Weights of a small transformer language model.
Size: 11 layers, width 576, 18 heads of 32, MLP 2304 squared ReLU, vocabulary 19531, 55.5M parameters.
Training: 441M tokens, 3362 steps.
MLP neurons of a small language model. Each row is named by its layer, matrix (down: output weights) and neuron, and shows model dimensions 416-479. Each number is 50 + 12 x the weight over its row's rms, rounded and kept within 0 to 99.
After each neuron's rows, "raises" lists the tokens whose logits its output raises most directly, leaving later layers aside.

L7.down1717:36 47 55 71 48 37 58 55 57 63 64 62 48 52 36 44 53 45 33 56 54 39 36 46 61 20 87 55 61 53 55 49 41 68 50 46 44 36 59 59 48 42 75 41 60 44 28 66 59 42 49 28 54 42 46 41 45 64 53 34 47 34 46 54
raises: "===", "==", "==History==", "As", "These"

L7.down1447:45 29 38 31 52 58 50 42 69 64 59 50 64 45 50 39 46 53 44 57 45 51 62 42 35 59 54 42 74 44 58 46 53 58 57 55 52 63 43 43 40 32 54 64 55 60 45 47 49 56 48 47 50 50 36 49 41 39 66 44 39 56 45 56
raises: "ch", "o", " miss", "ish", "chy"

L7.down1855:56 19 35 51 50 40 46 51 42 58 53 51 40 65 42 61 35 63 46 54 45 60 56 45 61 46 47 49 55 36 48 71 72 34 49 26 34 40 55 34 46 31 50 52 43 47 42 21 59 62 35 60 41 47 57 40 54 81 73 52 47 68 29 39
raises: "us", "us,", "ace", "uted", "ut"

L5.down1950:47 42 49 53 48 50 61 66 45 49 55 58 71 54 54 49 42 43 54 38 33 73 64 50 42 48 27 23 71 41 72 56 58 74 72 63 74 43 35 58 50 83 51 40 71 32 60 76 57 26 45 60 67 55 32 46 51 72 51 63 53 39 47 36
raises: " When", " According", " Each", " Following", " During"

L7.down1457:65 32 42 60 56 44 48 68 30 43 50 61 57 40 42 71 40 45 55 53 51 56 55 28 51 43 29 50 56 66 46 43 60 35 44 39 46 60 37 59 15 44 52 62 31 64 48 27 44 49 51 52 55 31 54 41 60 43 71 45 60 30 50 52
raises: " for", " at", " against", " with", " on"

L7.down777:30 49 62 39 61 41 58 56 47 81 44 46 49 59 42 50 45 37 77 84 67 52 30 40 49 25 51 46 31 56 77 57 46 35 60 54 67 64 29 46 49 51 47 51 33 43 46 54 41 26 47 52 52 59 29 58 47 38 59 69 57 67 27 65
raises: " years", " years,", " year", "ory", " years."

L7.down851:46 33 52 46 75 31 63 32 56 37 46 61 56 70 78 60 43 50 70 37 56 52 47 58 69 24 65 41 43 43 44 31 37 49 53 49 50 38 52 64 33 47 49 50 33 44 43 31 42 75 55 58 58 58 71 75 46 65 33 50 68 39 47 57
raises: "eg", "g.", "ge", "oll", "ges,"

L7.down1421:56 29 54 32 54 64 34 48 31 56 54 40 58 51 33 29 54 50 55 67 54 28 49 72 37 38 50 38 37 55 65 55 46 54 48 32 42 60 33 47 74 56 53 51 61 48 65 61 25 52 44 54 50 52 65 47 48 63 26 67 49 57 27 57
raises: "ted", "ed", "isted", "ton.", "ored"

L7.down2083:32 58 46 33 54 29 48 54 55 67 69 60 59 59 59 47 53 58 56 47 59 65 56 59 46 52 32 65 50 66 66 32 46 44 46 38 37 29 51 55 45 36 74 64 56 43 43 51 63 52 52 42 65 60 50 56 49 49 53 33 41 53 36 59
raises: "ha", "han", "oman", "hi", "hat"

L7.down2270:54 58 32 37 59 69 49 44 60 42 62 39 47 43 29 48 41 59 55 59 83 69 60 56 79 57 64 57 41 39 33 55 48 46 52 46 61 59 49 46 46 51 47 55 54 38 51 34 48 57 48 25 31 49 41 45 68 43 43 50 53 42 54 55
raises: "ute", " produce", " advance", " receive", " include"

L7.down2278:55 73 48 49 69 41 76 46 55 50 36 30 41 35 67 50 49 17 39 59 54 68 46 42 75 43 52 42 33 47 42 37 43 35 45 40 48 67 45 50 40 28 54 59 75 36 44 47 62 58 46 58 43 50 42 49 49 48 57 73 34 44 32 37
raises: "erness", "ll", "ung", "onian", "arn"

L7.down1229:43 29 56 66 24 43 65 62 34 70 53 38 39 52 50 49 53 67 49 60 32 41 61 36 52 48 61 54 49 61 19 53 44 40 41 50 53 44 61 36 61 54 41 60 55 56 42 68 56 62 66 54 35 54 48 49 48 34 64 70 54 58 50 22
raises: " other", " others", " another", " surrounding", " away"

L7.down1241:64 33 32 31 30 43 39 47 45 48 43 56 49 52 53 78 27 51 43 48 56 44 44 45 72 66 48 43 62 58 68 60 68 54 54 44 48 62 42 69 45 50 50 59 68 61 40 39 54 44 65 52 44 45 56 43 63 51 65 43 73 59 45 48
raises: "-in", "ial", " of", " at", " for"

L7.down1133:46 46 51 64 44 50 41 66 35 57 57 43 58 54 38 65 60 63 61 61 49 71 48 52 57 30 49 61 30 29 37 52 24 23 93 56 37 49 60 59 36 64 63 42 59 48 46 41 56 43 39 48 55 57 33 45 30 69 70 63 30 37 85 51
raises: " support", " attention", " Reception", " help", "==Reception=="

L5.down33:35 57 49 66 42 61 52 42 72 71 83 59 33 38 55 46 51 59 57 58 58 50 36 35 25 58 52 34 28 54 52 39 40 41 63 52 65 31 43 48 51 26 44 64 48 42 32 33 67 51 49 45 40 50 37 53 69 78 66 41 57 45 34 82
raises: " until", " till", " years.", " years,", "ih"

L5.down524:53 45 60 39 52 70 37 60 39 63 35 39 40 44 47 41 58 45 41 47 32 40 43 46 54 62 30 33 53 40 45 56 25 27 37 46 66 58 30 29 62 64 40 52 61 68 46 45 54 25 58 64 57 55 47 47 33 51 47 52 32 57 41 61
raises: " going", " it", " it,", " to", " making"

L7.down1643:45 75 57 83 47 36 61 47 38 24 45 40 53 43 36 64 59 27 45 49 61 34 51 27 60 56 62 38 42 39 47 43 46 52 32 60 44 37 66 36 57 48 62 53 53 68 66 35 71 56 77 46 51 46 37 55 54 36 74 57 62 57 62 62
raises: "mo", "m", "m.", "mar", "m,"

L5.down2058:51 56 54 36 53 34 23 52 48 55 39 54 29 47 64 30 39 54 33 53 71 51 64 41 41 26 77 39 56 32 54 48 44 51 72 54 46 62 52 34 68 51 62 59 54 40 48 58 54 58 75 40 59 55 55 65 46 59 74 63 51 37 54 51
raises: "vis", " pass", "pl", "rag", "fl"

L5.down745:63 35 48 45 46 55 44 28 34 41 43 51 46 63 71 41 34 58 60 53 50 49 32 38 57 52 33 77 59 49 69 51 33 41 57 50 43 53 50 59 56 75 43 55 45 48 25 75 87 47 33 48 61 47 49 48 49 53 50 70 73 33 31 58
raises: "s", "s,", "s.", "s)", "s;"

L7.down1574:56 52 61 52 56 44 48 41 35 43 52 43 41 60 58 45 29 59 54 43 51 64 70 43 53 42 36 45 50 54 50 45 50 45 33 52 52 56 71 54 66 58 47 49 45 54 62 53 50 45 56 46 54 53 65 51 68 34 49 53 68 32 62 52
raises: "–200", "–0", "lla", "9),", " 192"

L5.down1654:58 79 39 48 34 30 65 61 46 41 60 47 55 62 42 55 43 47 53 38 73 42 60 47 75 41 59 54 45 52 51 54 41 56 57 49 52 46 45 55 51 35 46 48 71 42 39 32 55 54 62 50 58 50 51 57 70 42 36 57 48 50 59 38
raises: "ip", "iver", "ive.", "ivers", "ips"

L7.down1099:63 55 43 56 42 52 65 64 52 65 61 40 60 51 48 61 51 56 55 38 45 54 59 59 49 61 64 52 78 64 79 47 71 28 51 52 57 44 50 34 39 49 60 51 72 28 48 48 51 42 83 35 50 39 65 58 58 42 55 62 49 52 56 43
raises: " sister", " daughter", " mother", " sister,", " parents"

L5.down769:52 42 57 49 78 35 37 59 71 57 58 42 57 39 43 36 48 55 42 49 30 35 67 18 59 48 34 69 57 55 46 60 55 60 44 53 50 44 41 72 63 38 40 46 39 43 62 75 37 28 47 28 62 73 56 58 47 46 73 50 59 67 54 49
raises: "ted", "ts", "ters", "ties", "te"

L7.down1328:50 22 45 59 41 40 47 61 41 67 51 43 35 61 29 38 68 59 38 57 47 49 43 38 57 68 46 53 40 57 59 41 79 44 25 58 56 50 51 43 39 57 26 39 38 31 41 53 58 59 50 47 32 51 80 25 55 57 34 55 45 55 55 68
raises: "ipped", "aged", "ed", "oted", "anced"

L5.down922:42 63 29 84 61 72 60 47 37 60 65 45 24 26 79 49 42 39 58 62 60 40 45 18 41 29 57 47 62 51 56 64 48 62 59 34 43 45 31 61 43 64 42 46 49 45 43 48 84 43 39 47 65 32 51 56 54 31 49 45 47 47 47 61
raises: "\n", " particularly", " but", " as", " with"

L7.down328:58 45 55 44 27 45 46 35 57 41 44 52 54 55 38 46 41 61 60 28 17 43 56 35 52 47 56 51 50 66 60 74 32 44 36 37 63 65 35 46 48 53 35 59 45 56 61 69 38 55 47 36 54 56 42 48 66 46 53 26 49 52 59 56
raises: "s.", "s,", "ry", "cy", "s)"

L5.down1348:44 72 65 67 57 53 55 50 63 48 50 47 47 57 44 36 53 61 47 69 89 56 48 33 58 64 52 44 62 49 31 52 67 42 81 33 41 44 61 46 42 47 50 43 29 52 59 51 27 48 44 46 61 48 46 46 57 31 76 51 62 51 61 48
raises: " 2.1", " 2.5", " 1.5", " 1.3", " 1.9"

L7.down41:51 34 31 46 37 67 58 65 48 76 54 41 48 63 42 49 59 40 28 57 45 44 16 57 42 55 28 43 48 46 67 52 51 40 27 57 53 66 43 32 72 61 41 50 35 38 46 59 55 65 56 60 37 55 61 57 52 49 76 39 47 32 41 53
raises: " Order", " Officer", " Cross", " Member", " Medal"

L7.down731:44 42 39 56 45 35 62 34 45 40 55 56 81 60 54 29 49 46 46 40 47 36 56 31 47 51 36 47 37 45 62 69 65 60 51 35 43 55 80 27 56 55 34 37 24 53 45 47 61 36 48 48 56 54 65 24 52 31 37 63 63 40 30 49
raises: "es", "s,", "s)", "s", "ed,"

L5.down1379:45 52 47 36 47 60 33 55 73 45 44 25 60 64 63 60 57 63 52 62 53 36 41 55 37 35 43 50 56 39 56 64 64 40 47 58 70 52 44 53 59 56 45 48 52 45 52 68 53 58 53 62 43 48 56 45 55 43 52 31 52 45 58 64
raises: "her", "hend", "du", "cess", "hers"

L7.down771:63 35 43 53 57 63 46 56 36 44 48 41 59 40 47 33 45 49 69 58 65 44 38 50 27 48 50 47 61 45 64 65 60 69 54 52 52 49 44 49 85 50 41 49 45 63 72 43 45 64 59 39 60 43 32 46 47 63 54 43 55 62 59 72
raises: "room", "ful", "ior", " of", "back"

L5.down2138:53 51 52 48 30 46 55 62 45 57 78 69 60 50 63 41 47 64 48 78 76 29 46 27 63 38 50 73 60 38 71 47 77 34 65 43 54 45 44 46 62 52 46 54 48 62 34 46 41 55 50 39 62 43 55 47 59 43 67 42 74 34 44 44
raises: "ser", "ts", "ch", "str", "er's"

L7.down889:76 57 56 42 62 59 74 56 72 26 62 48 48 52 41 50 42 30 35 49 57 50 39 51 56 61 50 57 33 58 59 42 57 63 34 56 42 36 45 41 52 72 68 47 34 34 75 79 51 49 32 65 45 31 45 50 40 49 55 35 60 42 57 56
raises: "ided", "iced", "icated", "ended", "bed"

L7.down1263:70 32 38 60 46 45 57 56 32 54 44 63 41 41 46 49 47 68 53 38 55 44 48 27 56 66 46 42 53 57 46 54 59 51 35 53 62 39 59 54 54 49 38 69 63 40 43 62 41 43 47 49 55 26 45 36 48 52 45 64 44 40 61 63
raises: ".", ",", "'", " than", " –"

L7.down121:48 67 56 47 49 41 62 49 59 43 35 52 20 54 49 68 53 66 53 56 55 52 60 67 73 36 48 48 51 53 30 34 60 61 57 45 40 41 49 55 25 41 36 44 42 38 35 43 34 50 49 72 68 34 51 30 27 69 69 35 33 72 49 44
raises: " listen", " voters", " population.", " Parliament", " vote"

L7.down1458:94 43 38 66 22 42 55 44 39 63 50 54 33 49 54 53 67 63 62 34 41 48 54 35 74 62 35 31 67 53 41 45 46 44 60 57 60 46 47 40 54 56 34 84 66 57 43 55 64 65 29 70 59 45 42 13 59 46 42 50 39 59 40 44
raises: "'", "’", "',", "s'", "')"

L7.down1500:66 54 37 50 49 46 46 41 28 47 44 56 51 32 31 64 58 46 47 67 41 22 25 50 46 59 61 51 51 53 62 36 45 38 49 54 58 45 39 50 59 68 46 51 62 40 65 45 53 50 36 54 65 40 59 50 46 51 60 66 32 64 59 40
raises: "'s", ".", "'", "’", "’s"

L7.down1176:42 56 22 66 46 48 51 53 51 37 59 39 52 39 38 61 62 55 53 54 45 66 32 43 69 53 54 70 40 35 50 56 48 38 45 62 47 42 68 45 58 50 65 62 46 46 38 55 71 41 34 49 40 47 51 41 41 57 55 44 45 50 69 59
raises: "es;", "es", "es.", "es:", "es,"

L7.down943:51 46 33 61 42 58 46 59 60 73 54 79 66 49 42 40 28 55 55 58 61 44 73 51 45 55 42 54 65 63 46 62 48 36 47 75 32 42 53 42 52 49 30 31 50 45 52 48 39 53 36 38 60 43 64 59 44 38 68 69 49 53 57 68
raises: " Win", "7.", "5.", "8.", "6."

L7.down1995:38 55 41 62 45 39 42 64 67 62 23 54 57 50 47 39 34 34 62 57 62 56 60 58 69 57 39 37 56 56 20 45 54 46 44 57 51 52 51 63 36 24 40 74 63 57 57 49 57 41 51 55 53 66 62 31 49 45 56 52 34 47 34 39
raises: " out,", " around", " across", " attention", " streets"

L7.down2098:44 20 55 50 64 34 52 48 53 42 56 54 41 38 35 52 56 40 58 52 25 59 47 64 53 50 34 28 55 57 38 51 46 51 65 42 56 51 64 48 38 56 34 65 71 77 41 48 51 32 60 36 54 64 51 50 45 23 29 58 51 24 37 51
raises: "ial", "i", "ially", "ner", "iab"

L7.down659:55 31 55 31 29 37 41 43 53 48 61 13 51 44 43 49 34 61 40 61 48 55 61 38 59 44 63 72 48 27 45 43 34 61 73 23 60 55 34 42 61 40 52 52 59 67 35 47 52 44 48 68 42 32 42 40 62 61 73 44 60 75 51 47
raises: "us", "us,", "us.", "ulus", "um"

L7.down835:40 47 53 54 49 59 35 31 57 18 40 52 76 56 22 34 54 62 26 60 41 59 71 53 23 60 29 79 60 61 62 62 38 60 40 53 67 59 26 53 54 38 57 31 62 65 55 41 53 40 61 65 46 64 52 60 52 44 56 57 53 50 58 58
raises: "-19", "–18", "–19", "-1", "–193"

L7.down2229:51 54 54 53 50 65 70 58 39 44 49 62 49 62 44 58 40 54 40 42 39 53 44 56 64 63 46 46 43 49 38 63 50 62 50 53 58 76 49 48 58 50 62 46 54 56 58 46 47 39 57 38 62 50 61 56 49 60 47 41 40 50 49 51
raises: "is", "is.", "is,", "for", "den"

L5.down578:41 36 56 52 36 53 55 57 60 57 47 35 50 33 59 53 33 51 51 49 63 49 27 54 54 49 50 70 50 27 62 59 40 66 60 56 69 44 56 61 59 43 46 58 40 54 43 42 28 57 59 39 43 54 46 53 52 65 74 68 62 47 59 65
raises: "w", " worth", "for", " (1", "win"

L7.down1352:36 37 65 41 52 62 49 43 42 43 53 42 69 56 37 33 40 40 38 43 57 50 66 45 40 54 40 42 52 53 75 55 63 45 54 44 54 54 63 60 51 51 51 47 59 69 39 29 50 49 51 51 51 46 62 52 53 63 51 47 65 59 30 60
raises: "rop", "hen", "one", "reg", "ren"

L5.down509:65 59 31 49 45 48 34 60 58 59 72 46 51 52 45 52 56 56 33 47 46 53 29 62 58 55 47 49 39 61 59 67 51 49 58 48 65 49 35 46 58 41 62 64 37 71 39 58 52 40 37 53 65 40 46 41 62 49 49 54 53 58 71 56
raises: "C.", "D.", "F.", "J.", "M."

L7.down1448:67 68 35 36 61 53 50 45 48 49 52 30 70 44 61 53 52 40 60 44 56 40 53 49 70 70 58 70 63 43 72 14 63 47 56 28 42 36 47 37 48 46 58 58 35 57 43 53 47 43 68 47 45 32 63 28 46 59 68 48 58 49 41 48
raises: "har", "ty", "ta", "ha", "hi"

L5.down2050:34 40 62 52 54 48 54 49 32 65 52 50 47 48 47 45 31 54 68 55 55 26 58 78 69 58 46 43 53 36 63 30 42 60 58 48 53 30 59 54 67 51 49 27 38 45 58 55 38 20 59 47 54 33 71 53 41 49 38 46 63 57 31 51
raises: "ment", "ated", "ication", "ched", "ation:"

L7.down977:45 56 50 56 09 65 55 59 43 28 37 38 44 58 50 36 34 28 50 59 35 48 51 30 63 74 50 61 55 56 54 16 47 52 70 45 60 47 48 55 31 53 38 66 41 49 54 22 71 42 40 33 47 45 56 36 38 49 61 46 46 60 70 47
raises: "ement", "ts", "es.", "e,", "es,"

L5.down1012:63 50 50 61 48 64 68 62 55 25 70 41 60 46 51 50 36 58 55 44 63 46 31 49 35 45 45 39 31 48 43 67 50 66 52 70 35 53 53 54 51 47 47 85 50 45 47 49 65 68 52 29 44 43 56 40 42 28 43 53 25 49 68 61
raises: "ly,", "ly.", " that", " why", "izes"

L7.down369:59 56 34 38 35 52 47 44 63 55 48 51 40 50 28 41 50 41 46 40 43 50 21 29 63 33 57 45 68 67 51 48 66 46 52 46 47 78 34 45 37 40 51 62 58 54 58 49 50 67 35 55 53 74 38 46 52 39 54 50 53 53 55 66
raises: " \"F", " \"R", " \"W", " \"L", " \"St"

L7.down1718:45 53 57 61 63 46 59 48 54 59 45 41 46 67 39 40 74 50 29 39 58 68 47 43 52 58 35 67 55 33 46 54 46 58 36 40 57 58 77 32 54 49 59 31 46 56 58 54 58 39 64 47 47 54 59 46 57 54 42 40 50 44 74 45
raises: "–6,", "–18", "–1", "-8", "–19"

L7.down843:49 37 36 45 46 68 51 35 66 41 36 44 64 58 57 47 50 64 58 37 60 49 51 47 61 47 73 62 38 32 56 52 58 57 52 44 51 39 50 55 58 64 62 49 61 41 56 44 76 44 48 47 52 54 56 63 79 40 45 51 48 32 50 65
raises: "ives", "ive", "iv", " included", "ive,"